MLP neurons of a small language model. Each row is named by its layer, matrix (down: output weights) and neuron, and shows model dimensions 64-159. Each number is 50 + 15 x the weight over its row's rms, rounded and kept within 0 to 99. A neuron's up and down rows have the sign that makes its largest values positive.
A block is one neuron, or neurons of one layer that tend to fire together. Before each block is what it responds to, as a language model described it from the Wikipedia text at the highest values.

Description: Mostly a or an right after a preposition, especially at a venue or event (at a gym, at a press conference); weaker on take/took, moved, go, and word-initial a- pieces (adapt, auction).
L8.down86:49 24 65 73 52 62 56 57 54 43 37 50 54 56 55 45 56 30 59 33 88 97 65 51 54 49 56 47 26 59 45 65 53 41 80 64 28 37 59 55 38 58 53 44 35 48 57 60 47 50 40 42 57 44 49 56 22 37 53 27 60 80 39 50 51 25 61 67 21 56 51 72 29 56 35 54 69 39 27 34 45 51 44 62 30 44 37 74 45 52 41 44 60 57 66 76
L8.down93:57 65 53 45 35 57 59 47 24 70 55 52 33 29 32 57 48 53 24 53 38 35 52 41 49 71 42 30 33 50 40 41 68 68 55 41 62 57 38 61 48 37 38 48 32 67 61 49 56 34 61 23 27 47 32 56 28 37 92 43 44 59 51 63 53 38 41 53 23 41 41 57 44 73 45 52 49 77 52 64 55 47 55 46 66 51 50 24 61 35 50 63 52 45 40 00
L8.down350:40 75 46 59 59 55 59 65 28 54 62 57 46 60 72 68 45 44 59 55 38 69 49 24 40 51 63 38 66 48 49 46 40 46 69 58 60 46 24 29 50 44 45 35 53 68 43 48 49 32 42 44 45 41 37 53 57 47 43 49 52 50 56 45 31 44 79 46 50 38 49 75 44 55 42 16 46 45 43 57 18 47 60 76 66 27 37 64 60 64 75 51 68 49 44 27
L8.down358:66 44 53 10 34 44 47 36 33 68 45 50 70 28 57 32 51 30 68 56 55 40 60 53 19 65 43 35 40 30 66 66 32 52 75 48 65 47 75 66 73 47 48 60 55 49 54 28 30 48 32 32 48 46 35 34 47 41 75 23 82 21 71 74 35 32 41 43 48 44 60 57 47 37 37 77 35 55 63 62 69 49 17 68 71 57 39 37 44 34 42 30 62 41 39 54
L8.down677:60 58 59 50 30 61 68 44 49 45 82 67 36 21 63 44 54 61 71 51 80 51 69 52 61 34 32 38 48 65 61 40 41 62 41 66 30 65 71 27 63 66 42 34 50 37 32 69 29 51 54 65 19 65 60 46 39 46 44 50 54 45 64 32 72 38 52 46 60 47 60 58 49 40 43 22 56 64 49 33 27 60 55 40 52 44 51 85 58 42 40 51 38 31 53 54
L8.down679:60 57 46 47 52 53 60 83 43 62 54 23 41 56 56 37 56 44 54 12 43 63 33 41 59 81 33 54 31 74 42 37 35 33 29 59 51 39 28 67 59 60 74 84 34 51 65 29 32 40 71 63 44 58 45 76 38 39 61 42 33 61 57 49 40 42 74 33 69 31 49 64 56 66 49 42 37 70 67 35 44 51 39 32 76 53 26 57 52 37 81 51 21 72 52 76
L8.down693:63 64 52 63 51 31 36 61 54 27 43 55 39 46 68 74 42 55 60 67 77 73 50 52 48 69 44 60 23 40 55 31 24 80 29 53 35 82 65 40 46 44 73 23 76 37 66 83 24 64 16 32 62 45 56 26 49 54 46 60 39 56 67 51 35 68 50 45 38 42 51 49 85 73 58 66 54 41 44 50 40 25 55 58 47 47 57 62 96 40 63 57 53 54 40 29
L8.down729:52 48 33 35 68 53 36 44 65 79 39 28 44 40 50 47 55 15 57 62 69 69 64 50 56 65 78 35 43 08 45 33 57 96 23 53 49 54 64 33 42 55 52 53 49 36 47 61 57 58 35 36 44 37 79 61 33 56 02 26 52 52 55 52 51 50 60 41 60 72 41 41 46 38 50 54 30 64 38 61 56 58 38 36 55 47 71 53 37 68 69 47 72 30 46 51

Description: Interior word pieces of header or field labels in sports tables and infoboxes (Go-al-s, GA, Gover-n-ment, Displa-ce-ment); also " of" after many/two/much, and a leading 1 in table numbers.
L8.down51:68 64 39 36 64 50 25 26 60 55 54 32 61 53 40 67 30 56 80 49 39 57 65 60 54 26 69 53 38 26 54 45 59 58 82 54 48 63 44 60 39 41 37 63 43 48 96 54 33 49 37 67 40 56 50 44 38 66 34 52 62 67 69 46 44 82 56 34 73 35 23 64 45 41 63 40 59 15 46 59 59 51 55 67 76 60 25 80 37 43 29 64 68 33 25 59
L8.down137:62 35 52 42 63 50 26 71 52 59 44 44 45 37 64 76 54 64 39 78 44 68 47 31 65 44 68 58 44 62 29 65 72 70 32 49 43 74 42 39 57 56 38 53 59 51 58 59 43 56 37 64 46 50 42 27 64 52 74 41 50 44 50 61 30 59 59 62 47 46 35 22 44 43 66 54 64 74 77 58 41 75 42 46 89 47 53 62 26 47 52 51 44 48 66 45
L8.down305:48 61 81 58 57 80 70 47 68 55 47 38 38 42 64 29 56 49 72 47 55 23 29 42 75 54 59 41 99 62 74 81 65 72 35 54 65 80 63 77 44 73 36 56 49 41 49 65 64 74 34 38 50 36 72 68 50 36 41 71 57 49 57 67 40 57 64 54 52 37 41 71 81 58 28 68 54 55 50 42 42 61 42 71 60 39 43 66 33 45 47 37 35 54 48 33
L8.down352:64 45 40 54 59 45 60 59 60 68 17 36 40 32 74 49 54 57 31 57 67 48 44 63 39 38 32 43 38 72 49 50 48 72 48 29 63 43 51 88 25 56 59 27 60 46 66 65 67 43 32 29 58 44 77 60 39 67 40 34 42 61 52 61 44 33 61 43 72 58 57 47 71 46 47 44 51 45 69 49 34 52 41 41 63 75 39 62 43 52 54 47 60 44 60 20
L8.down460:50 24 43 50 63 37 66 52 66 51 46 36 53 45 63 61 33 55 66 53 29 64 62 22 56 77 42 60 58 76 41 39 49 31 33 55 58 21 41 64 68 37 61 50 65 41 52 52 61 46 56 31 59 70 33 54 69 35 33 21 25 30 36 69 34 40 55 57 20 61 63 64 69 33 43 40 53 55 30 46 39 81 62 77 24 14 72 43 49 32 59 44 69 68 45 62
L8.down721:64 70 38 00 64 60 49 07 27 62 39 64 49 41 34 68 52 51 52 54 25 38 51 25 59 33 45 31 12 57 61 62 26 76 66 33 27 44 53 51 14 46 57 46 54 31 49 43 55 59 57 54 39 44 51 58 49 58 57 59 41 49 50 64 56 72 54 72 44 53 24 52 58 54 41 42 68 45 25 39 43 36 27 57 39 81 68 42 46 40 78 69 54 26 53 43
L8.down787:42 29 30 52 34 29 44 47 32 59 57 19 43 43 87 37 64 46 68 32 41 39 30 59 52 32 39 46 72 47 37 68 60 70 33 55 74 46 46 29 79 66 36 62 64 39 59 60 41 49 40 42 21 40 52 48 34 31 33 58 29 48 63 16 49 57 45 60 26 57 77 50 52 35 55 51 49 69 33 65 47 49 54 40 31 48 42 62 57 18 41 81 56 46 38 42
L8.down911:39 25 47 39 28 47 62 69 38 59 67 29 65 54 25 52 50 62 60 38 53 40 31 46 50 28 83 41 12 55 70 54 79 50 50 55 51 20 42 70 78 36 80 27 35 65 60 51 54 61 40 37 49 42 11 61 51 41 25 66 50 46 50 39 19 46 89 65 63 60 47 40 50 49 63 42 45 43 43 36 64 74 58 43 50 43 64 61 53 49 28 60 53 44 52 33

Description: Word pieces inside job titles and roles in biographies and lists, e.g. vice-president, Chairman, Deputy, Minister, screenwriter, and "as" before a role.
L9.down614:43 57 40 75 47 63 70 35 64 46 29 46 73 38 35 65 37 39 62 28 50 33 68 42 40 50 68 38 71 44 34 59 65 74 36 59 30 39 87 72 49 44 16 63 60 24 39 30 38 49 68 70 80 44 65 62 67 46 30 64 36 52 34 51 45 71 51 35 67 68 46 33 43 50 18 52 60 63 34 58 64 55 56 46 61 43 66 51 64 41 77 50 47 08 39 62

Description: Word right after a preposition that opens a time or amount phrase, like "the" in at the same time, "about" before a number, "approximately".
L6.down90:63 46 39 63 61 30 52 40 44 40 19 74 43 55 65 62 49 34 27 36 70 47 66 56 40 65 34 46 15 25 58 53 10 41 40 66 32 68 57 53 54 57 42 62 46 59 42 46 55 44 46 51 44 36 59 59 26 84 43 50 54 65 44 48 74 62 38 46 46 60 45 41 55 58 23 44 59 43 57 48 31 39 54 63 50 49 32 63 49 62 50 27 49 39 69 62
L6.down283:57 48 48 55 65 41 47 29 49 57 36 58 49 44 50 68 45 68 64 62 24 71 35 43 70 25 35 32 56 56 40 62 72 40 67 39 40 54 57 59 51 35 50 48 60 65 50 40 70 64 34 57 55 48 34 67 41 40 48 63 57 24 52 41 46 30 27 55 40 58 44 13 37 19 38 41 71 29 62 80 53 69 45 81 28 49 69 56 63 57 68 57 39 41 52 35
L6.down377:53 47 14 47 39 55 67 40 40 26 64 70 47 46 32 48 60 62 63 47 64 28 56 47 34 10 61 52 47 52 65 49 48 49 53 51 64 26 60 29 72 36 47 57 57 31 40 50 28 33 43 59 70 52 64 40 56 47 81 39 38 54 52 80 44 67 47 42 38 76 43 86 58 57 36 70 23 73 36 45 37 69 55 30 41 62 36 21 76 62 54 46 47 30 53 38
L6.down385:43 30 47 35 52 55 71 64 48 45 54 55 58 47 54 43 46 89 55 56 73 30 58 72 58 42 51 63 57 25 39 49 22 43 52 62 56 51 36 30 56 38 36 63 40 61 49 46 54 47 50 35 63 41 53 68 70 43 52 56 41 65 41 54 37 78 26 83 61 50 48 36 44 62 29 59 35 19 39 68 37 56 53 62 34 44 43 40 32 64 20 32 33 53 34 40
L6.down431:48 51 60 45 65 47 49 49 38 60 69 41 78 59 50 49 65 49 50 68 40 51 37 76 41 63 63 51 30 35 46 49 54 55 52 27 47 65 51 72 19 29 68 60 60 40 45 54 37 80 35 79 83 46 39 52 68 65 46 49 63 79 71 82 37 37 40 35 33 62 54 24 50 48 50 40 47 29 22 62 44 52 80 52 60 40 28 62 78 54 40 49 31 52 23 64
L6.down702:42 76 68 38 50 37 56 33 46 71 58 74 29 42 40 45 28 49 53 42 44 25 55 55 37 55 75 57 55 55 33 42 14 51 47 71 67 54 58 41 15 43 35 68 72 71 72 38 42 70 49 32 63 43 50 60 57 29 48 23 19 30 61 49 44 47 55 44 57 41 45 16 53 62 64 44 74 56 59 56 66 43 63 67 31 30 38 33 30 39 31 67 43 40 40 26
L6.down751:41 62 48 60 43 60 72 31 47 60 57 45 34 43 57 62 67 38 37 63 34 67 49 50 66 63 73 55 71 44 37 63 35 47 54 51 62 54 38 49 48 58 32 17 42 43 44 40 30 37 38 41 44 36 53 45 66 64 24 24 83 64 38 42 29 47 49 59 67 03 38 56 40 73 52 54 60 24 43 67 33 54 60 52 65 69 78 39 68 46 52 55 50 42 77 52
L6.down887:68 58 41 34 56 44 47 79 33 61 61 41 47 46 58 64 78 48 59 40 43 44 40 65 29 38 59 46 65 50 50 62 57 44 37 47 58 60 52 53 22 42 27 99 26 52 76 50 63 56 46 43 50 75 46 45 51 61 46 40 65 46 70 74 55 41 73 45 42 40 48 53 81 41 50 41 53 46 56 78 41 39 61 43 84 40 74 40 52 56 28 21 66 61 24 72

Description: Non-initial word pieces that complete a common word, often in section headings or subject names, such as mathema-tic-s, Mus-ic, Ch-art-s, Olymp-ic.
L6.down63:75 43 73 67 71 31 47 61 47 50 53 73 79 84 79 58 92 68 28 37 53 62 48 65 50 43 61 45 44 72 54 52 51 57 64 43 26 72 48 57 64 53 48 41 57 56 79 68 50 65 30 35 86 50 53 44 34 53 46 38 51 36 58 29 41 47 64 49 59 61 73 64 52 40 44 65 60 57 49 49 58 86 20 60 58 58 28 57 56 50 33 58 22 58 47 53
L6.down67:75 52 74 25 53 43 55 28 40 65 56 73 52 53 47 61 53 51 30 42 55 44 58 51 35 73 52 50 26 55 41 47 39 63 17 52 55 46 59 65 53 46 34 50 41 15 70 70 29 52 38 56 74 43 62 60 47 63 39 75 42 35 34 39 82 52 67 58 52 39 53 50 34 56 49 58 46 53 61 48 57 35 35 45 66 51 71 26 47 46 52 47 40 41 70 48
L6.down126:48 53 80 46 42 44 54 56 50 59 52 28 61 47 22 47 52 54 60 46 43 27 46 52 49 32 45 64 28 72 33 40 76 56 53 56 51 76 47 46 26 62 70 61 28 33 78 72 46 36 65 38 63 50 35 33 12 61 64 54 58 48 50 12 56 80 53 33 38 25 68 69 72 15 60 59 39 67 58 51 24 63 44 33 55 48 56 33 41 51 67 54 39 48 48 62
L6.down131:20 38 35 68 64 55 54 37 47 54 32 54 53 72 50 33 43 74 47 56 23 71 53 53 44 35 58 60 21 36 37 50 53 55 61 56 72 52 64 43 54 50 55 40 92 35 57 50 65 72 42 28 54 50 32 37 55 67 50 51 27 29 19 33 04 33 66 47 39 68 66 51 41 43 50 50 60 47 39 66 49 27 27 34 51 52 18 70 63 67 50 64 75 42 36 64
L6.down210:62 77 53 45 73 36 32 59 46 45 48 38 38 47 34 60 77 52 32 40 58 71 35 35 52 78 51 37 83 36 68 59 51 38 27 60 65 70 44 62 58 13 41 41 43 76 59 60 46 58 50 49 52 53 42 59 17 03 47 58 44 43 44 52 59 25 63 55 69 79 56 31 51 54 31 43 71 58 37 21 52 81 59 75 58 49 79 32 43 61 58 33 44 63 55 60
L6.down592:19 56 42 43 64 46 53 64 45 77 57 55 63 54 34 63 19 41 64 36 54 44 38 48 75 44 64 44 61 27 50 58 67 71 64 36 71 60 77 69 36 68 46 84 44 26 30 04 89 65 23 76 22 48 40 73 59 73 57 44 60 28 59 42 31 69 25 49 49 45 64 49 51 47 68 80 58 35 50 68 26 41 74 63 64 70 81 33 41 63 45 33 38 47 48 57
L6.down828:55 42 56 42 69 47 47 35 75 48 42 18 43 25 58 57 38 45 59 48 49 59 40 60 26 34 90 67 87 32 31 29 32 51 47 37 38 48 29 47 40 48 59 49 58 51 41 84 54 62 51 40 54 54 45 49 49 61 64 38 57 39 57 45 56 80 37 75 56 74 61 63 47 83 31 34 61 36 52 34 48 51 06 41 44 35 72 58 26 75 39 50 60 36 59 22
L6.down927:49 42 53 55 46 57 60 37 50 42 37 36 42 62 57 50 63 57 52 57 30 73 69 53 67 54 44 56 76 44 35 64 19 50 58 46 31 54 49 52 52 24 53 31 53 34 33 70 35 41 67 46 67 52 49 50 52 47 62 30 44 49 45 22 61 49 65 49 48 62 32 38 46 44 40 61 53 63 56 51 46 33 25 69 20 38 51 55 44 45 44 41 65 68 43 70

Description: The word "as" after verbs of appointment or role in biographies, introducing a title or position, e.g. served as, succeeded as, commissioned as; also "was a/an", "became".
L8.down157:21 28 39 51 58 42 80 55 55 29 53 59 40 67 41 60 52 55 55 51 59 35 51 34 50 31 52 59 79 43 32 75 64 47 46 77 27 68 31 37 47 18 35 34 91 51 64 52 46 58 58 54 42 43 51 45 68 64 61 16 61 45 38 45 41 59 29 39 49 47 49 53 16 45 54 56 59 55 33 35 60 49 51 51 45 45 34 49 56 39 42 73 75 59 74 51
L8.down411:30 73 50 25 21 50 37 48 65 69 63 56 59 67 52 44 38 37 60 64 52 41 59 51 61 49 77 42 59 31 30 55 52 44 29 45 75 46 56 68 64 35 59 62 56 57 58 60 61 12 65 40 47 47 49 46 56 84 63 55 62 39 34 15 68 50 58 54 63 59 32 66 25 91 53 71 70 69 50 65 49 56 57 32 58 58 32 69 68 57 63 51 31 33 63 43
L8.down479:17 62 55 39 46 65 44 23 26 33 29 44 29 71 28 60 54 54 44 42 81 43 64 69 45 76 59 35 60 32 51 62 65 53 47 48 25 46 53 66 63 69 41 53 39 47 55 45 55 64 43 82 69 68 50 40 53 38 27 80 50 22 47 22 44 29 56 54 57 44 32 42 44 48 67 37 64 53 47 47 50 72 65 74 33 51 54 75 54 28 62 57 68 43 46 33
L8.down514:21 32 61 50 48 54 52 47 60 31 49 38 65 49 39 47 32 26 59 19 53 41 39 55 35 58 58 29 41 42 39 48 62 52 21 60 65 44 30 64 14 56 75 60 43 34 56 36 67 61 69 52 34 36 58 68 45 46 23 45 67 59 39 34 70 48 48 21 35 52 63 58 44 70 46 53 62 30 43 35 50 31 57 44 49 23 64 48 48 64 59 70 40 48 30 50
L8.down614:31 48 37 66 56 48 64 54 58 47 56 63 23 40 34 73 77 42 67 56 53 61 52 64 18 43 52 59 75 68 59 90 20 46 27 44 56 53 63 61 46 37 62 54 50 28 55 62 54 69 51 53 66 56 43 55 36 49 44 71 40 48 35 42 27 62 37 49 31 23 27 65 40 61 56 26 76 44 48 71 74 63 59 50 54 78 54 56 58 40 49 53 18 66 62 49
L8.down890:51 80 79 68 39 35 28 38 62 45 50 59 15 66 50 50 63 41 74 53 53 49 43 49 70 28 80 57 61 68 54 30 32 59 50 52 48 28 37 28 68 80 47 42 49 81 60 25 46 49 51 66 58 56 71 53 70 58 35 84 64 40 72 56 36 33 62 57 43 40 28 38 57 63 77 53 65 39 49 21 58 46 14 73 52 68 09 42 62 32 69 38 40 60 49 19
L8.down904:58 37 58 79 49 54 70 18 64 51 75 60 47 48 55 61 68 53 30 75 32 44 28 63 52 42 55 49 26 57 52 48 48 65 51 16 54 41 44 49 49 49 50 47 42 39 64 47 42 47 60 20 80 31 35 54 49 41 38 55 82 77 48 22 54 55 49 51 53 30 48 47 58 64 54 57 34 71 69 85 23 32 36 70 54 35 17 69 66 69 59 41 74 73 61 17
L8.down926:46 61 59 53 48 41 54 41 64 30 33 52 30 39 41 68 62 50 47 47 42 45 45 60 64 45 44 49 22 62 34 76 50 48 55 78 67 71 68 63 46 34 58 33 44 36 55 56 41 42 72 53 33 58 54 56 42 45 40 69 57 51 35 59 53 40 57 40 32 43 49 14 44 11 44 55 80 58 52 60 61 52 41 49 94 59 65 66 38 64 37 58 41 66 59 24

Description: Chiefly "of" after quantifiers like some, any, one, all, most; also "in" after counts or ranks (five goals in, 4th in), and stray word-internal pieces.
L9.down340:73 67 63 28 34 29 44 53 45 56 55 62 67 39 60 60 63 52 49 48 39 59 73 71 44 34 58 49 44 49 47 63 25 78 33 74 32 37 51 35 58 26 51 69 58 53 45 61 41 54 73 44 33 33 71 38 45 70 33 30 71 52 63 73 42 83 59 72 44 28 18 33 25 51 42 60 61 37 21 61 48 59 70 65 46 64 00 47 66 36 62 50 60 74 47 67

Description: Fires on "of" after some or one (some of his, one of the busiest), and on commas ending introductory clauses before the subject.
L6.down304:26 61 28 80 77 67 68 41 52 49 46 50 83 58 35 49 47 45 57 44 58 71 25 68 46 43 85 53 59 88 21 47 48 46 44 39 62 39 54 54 43 61 37 49 57 50 65 21 14 56 39 49 27 76 62 56 55 48 49 58 62 29 43 33 70 52 56 58 46 71 73 39 67 54 41 77 82 75 60 44 42 35 33 37 44 56 53 78 66 44 38 45 59 57 24 40
L6.down401:62 52 47 77 56 16 62 56 50 65 37 59 53 58 63 52 52 55 41 31 68 47 53 53 61 35 12 66 64 78 76 64 59 59 43 34 64 36 55 28 66 24 41 49 75 40 47 44 61 57 51 46 49 77 47 48 50 33 55 51 73 77 56 51 66 69 50 30 43 45 55 82 62 42 75 53 69 59 46 42 54 54 34 56 79 57 46 52 33 23 59 58 69 35 56 77
L6.down463:40 33 31 56 62 45 36 65 54 31 60 67 84 27 58 49 71 47 70 34 44 65 48 50 51 51 49 33 19 65 63 54 48 35 63 46 33 17 39 41 66 37 66 48 31 44 58 49 41 37 45 51 48 58 30 34 40 30 41 39 58 44 66 72 49 41 68 49 46 47 46 76 49 60 54 60 54 32 59 27 56 24 49 50 58 38 19 58 58 90 67 54 77 30 57 63
L6.down464:49 53 52 55 50 71 61 24 46 29 48 49 61 63 45 72 55 32 63 42 40 49 36 61 52 58 41 36 51 82 52 37 55 29 71 44 42 21 60 36 34 82 58 34 00 76 33 47 51 43 61 26 62 45 32 68 30 57 48 62 55 46 75 64 85 43 66 99 66 43 49 32 39 20 52 48 65 38 57 54 58 30 32 62 79 71 73 66 42 35 45 51 48 57 64 59
L6.down497:54 65 25 64 57 80 61 41 48 35 41 44 60 39 73 43 64 18 70 32 79 43 70 37 41 56 27 45 40 84 29 50 36 43 74 45 39 48 36 57 47 45 49 39 44 31 68 57 46 41 71 40 40 57 46 34 40 67 64 31 37 46 51 38 89 49 61 27 63 55 95 60 57 41 43 35 49 59 88 14 55 57 47 58 35 45 53 56 54 38 62 32 66 37 62 41
L6.down735:49 26 36 42 16 60 52 63 51 52 14 51 69 72 69 41 69 72 58 58 55 37 40 65 83 60 51 48 36 71 66 60 50 58 63 26 50 59 16 40 53 57 57 64 30 35 42 50 57 61 61 34 43 64 41 42 37 36 58 73 65 73 61 43 64 63 58 40 45 48 85 24 76 30 45 17 30 36 56 12 75 58 52 26 49 60 59 47 68 40 47 55 58 58 47 31
L6.down773:75 49 35 73 50 74 69 64 44 57 45 62 42 55 47 46 46 30 63 61 46 50 13 57 79 37 59 81 48 41 46 45 68 42 42 42 47 59 33 41 60 54 51 87 60 72 47 62 56 46 37 22 81 27 57 75 71 63 55 22 53 62 60 62 37 48 74 64 67 61 43 67 38 57 52 58 77 52 50 23 59 71 39 68 60 30 52 52 67 30 22 46 21 58 46 38
L6.down902:47 46 36 50 42 50 56 45 50 23 32 35 47 36 56 49 64 67 64 51 42 85 41 43 42 84 37 64 00 56 79 48 57 47 41 51 56 18 39 62 25 78 72 57 71 43 64 52 44 35 42 56 51 50 59 67 18 45 35 58 67 42 59 26 55 50 57 49 68 36 65 52 54 54 55 34 64 51 61 19 55 56 35 27 34 49 26 67 61 45 42 06 54 31 47 39

Description: Word pieces inside or starting a split word, often single-letter "s" (s-keptic, s-urface) or suffixes like -ic, -form, -ar, common in music texts.
L8.down12:60 43 55 56 62 46 35 39 61 31 56 83 66 49 61 67 68 12 61 64 55 53 39 27 40 77 34 69 48 62 55 64 26 37 32 26 58 44 38 37 44 44 46 52 19 46 56 46 37 43 47 30 59 35 45 50 73 54 56 44 37 72 51 46 42 58 66 69 65 37 54 84 64 48 32 31 57 57 41 20 42 36 64 50 62 42 23 62 55 51 61 67 07 46 62 30
L8.down20:64 54 58 72 50 46 70 45 52 36 29 45 30 46 49 46 29 46 26 38 41 26 43 33 57 63 27 30 57 31 61 34 31 67 20 48 38 55 43 46 50 62 38 42 45 37 56 60 35 19 61 59 25 56 56 53 36 39 20 70 78 49 76 66 26 65 29 30 56 41 71 40 63 40 45 71 80 46 41 36 44 49 49 64 36 71 49 44 21 23 67 68 34 61 44 54
L8.down172:19 38 24 55 50 63 51 59 34 56 20 37 45 47 29 57 58 46 63 61 35 65 57 10 19 49 44 47 77 36 52 87 20 59 17 48 38 53 44 49 48 34 79 29 48 52 58 46 71 68 56 55 59 45 25 65 35 32 57 50 46 56 56 51 41 35 24 75 62 49 44 65 35 42 43 57 76 35 39 51 31 59 49 56 56 59 74 54 53 60 52 48 28 69 70 36
L8.down193:42 51 40 69 41 29 56 55 46 78 59 35 54 37 55 41 47 31 60 65 36 26 47 56 40 44 62 29 35 61 38 56 38 55 44 55 43 73 39 62 47 55 67 50 25 60 48 30 39 53 63 52 71 82 52 72 35 53 41 46 51 30 32 63 70 33 32 47 69 58 52 50 58 75 62 50 55 65 47 47 61 21 68 43 65 22 25 46 53 49 67 32 50 38 58 56
L8.down331:53 72 57 38 67 45 72 38 40 50 63 62 59 29 53 49 41 31 44 64 53 55 47 46 38 47 68 24 61 60 60 46 38 64 59 24 24 23 70 66 18 48 64 38 71 74 46 58 91 36 58 79 59 56 53 44 57 58 47 64 28 35 84 37 58 68 62 35 51 43 51 37 40 51 41 57 68 47 58 50 39 62 63 61 49 41 80 40 29 55 51 31 31 42 62 45
L8.down360:28 26 46 53 62 54 52 48 72 59 50 54 52 64 35 19 50 34 41 36 82 73 39 66 42 40 45 44 37 40 72 39 70 43 50 40 45 52 37 39 60 46 55 38 47 91 64 55 60 70 47 19 58 54 78 48 70 43 72 52 37 60 50 65 45 70 47 40 60 58 43 73 43 64 18 40 52 26 37 54 60 35 36 56 46 74 39 78 44 70 51 49 38 60 48 51
L8.down398:57 58 50 82 52 62 29 63 48 47 73 62 83 50 62 37 63 49 57 62 47 26 48 70 46 42 33 35 45 44 39 37 40 49 56 51 72 61 51 56 32 53 60 43 71 53 61 36 38 23 57 48 34 52 76 38 76 53 44 50 24 55 39 42 61 43 50 67 38 28 70 71 55 39 52 86 35 67 63 25 43 28 67 36 42 57 25 67 53 35 59 42 91 53 48 54
L8.down546:55 59 20 61 51 63 14 71 54 65 63 38 76 57 65 73 58 48 76 45 42 62 68 39 70 61 30 06 50 38 62 57 44 47 26 35 40 66 44 52 54 36 58 54 65 68 25 61 69 51 51 68 49 57 62 33 51 54 46 53 47 32 50 51 41 42 67 76 41 51 57 48 46 37 72 64 47 35 24 15 50 70 54 51 43 35 61 60 45 14 47 46 43 68 59 42

Description: The split-off first letter s or S beginning a word, usually in titles, list entries or spec lines, e.g. S-ilence, s-ize, S-ystem.
L9.down676:36 46 05 53 47 34 63 52 37 45 48 31 47 42 45 51 56 61 23 45 41 45 63 37 22 45 32 25 61 58 55 51 44 48 59 43 61 31 42 41 61 52 42 36 29 80 47 57 33 55 62 24 87 51 69 71 13 68 36 75 48 62 80 59 82 41 63 54 57 70 56 38 69 36 51 40 51 63 61 22 59 48 46 43 44 12 35 43 53 57 54 40 60 36 61 53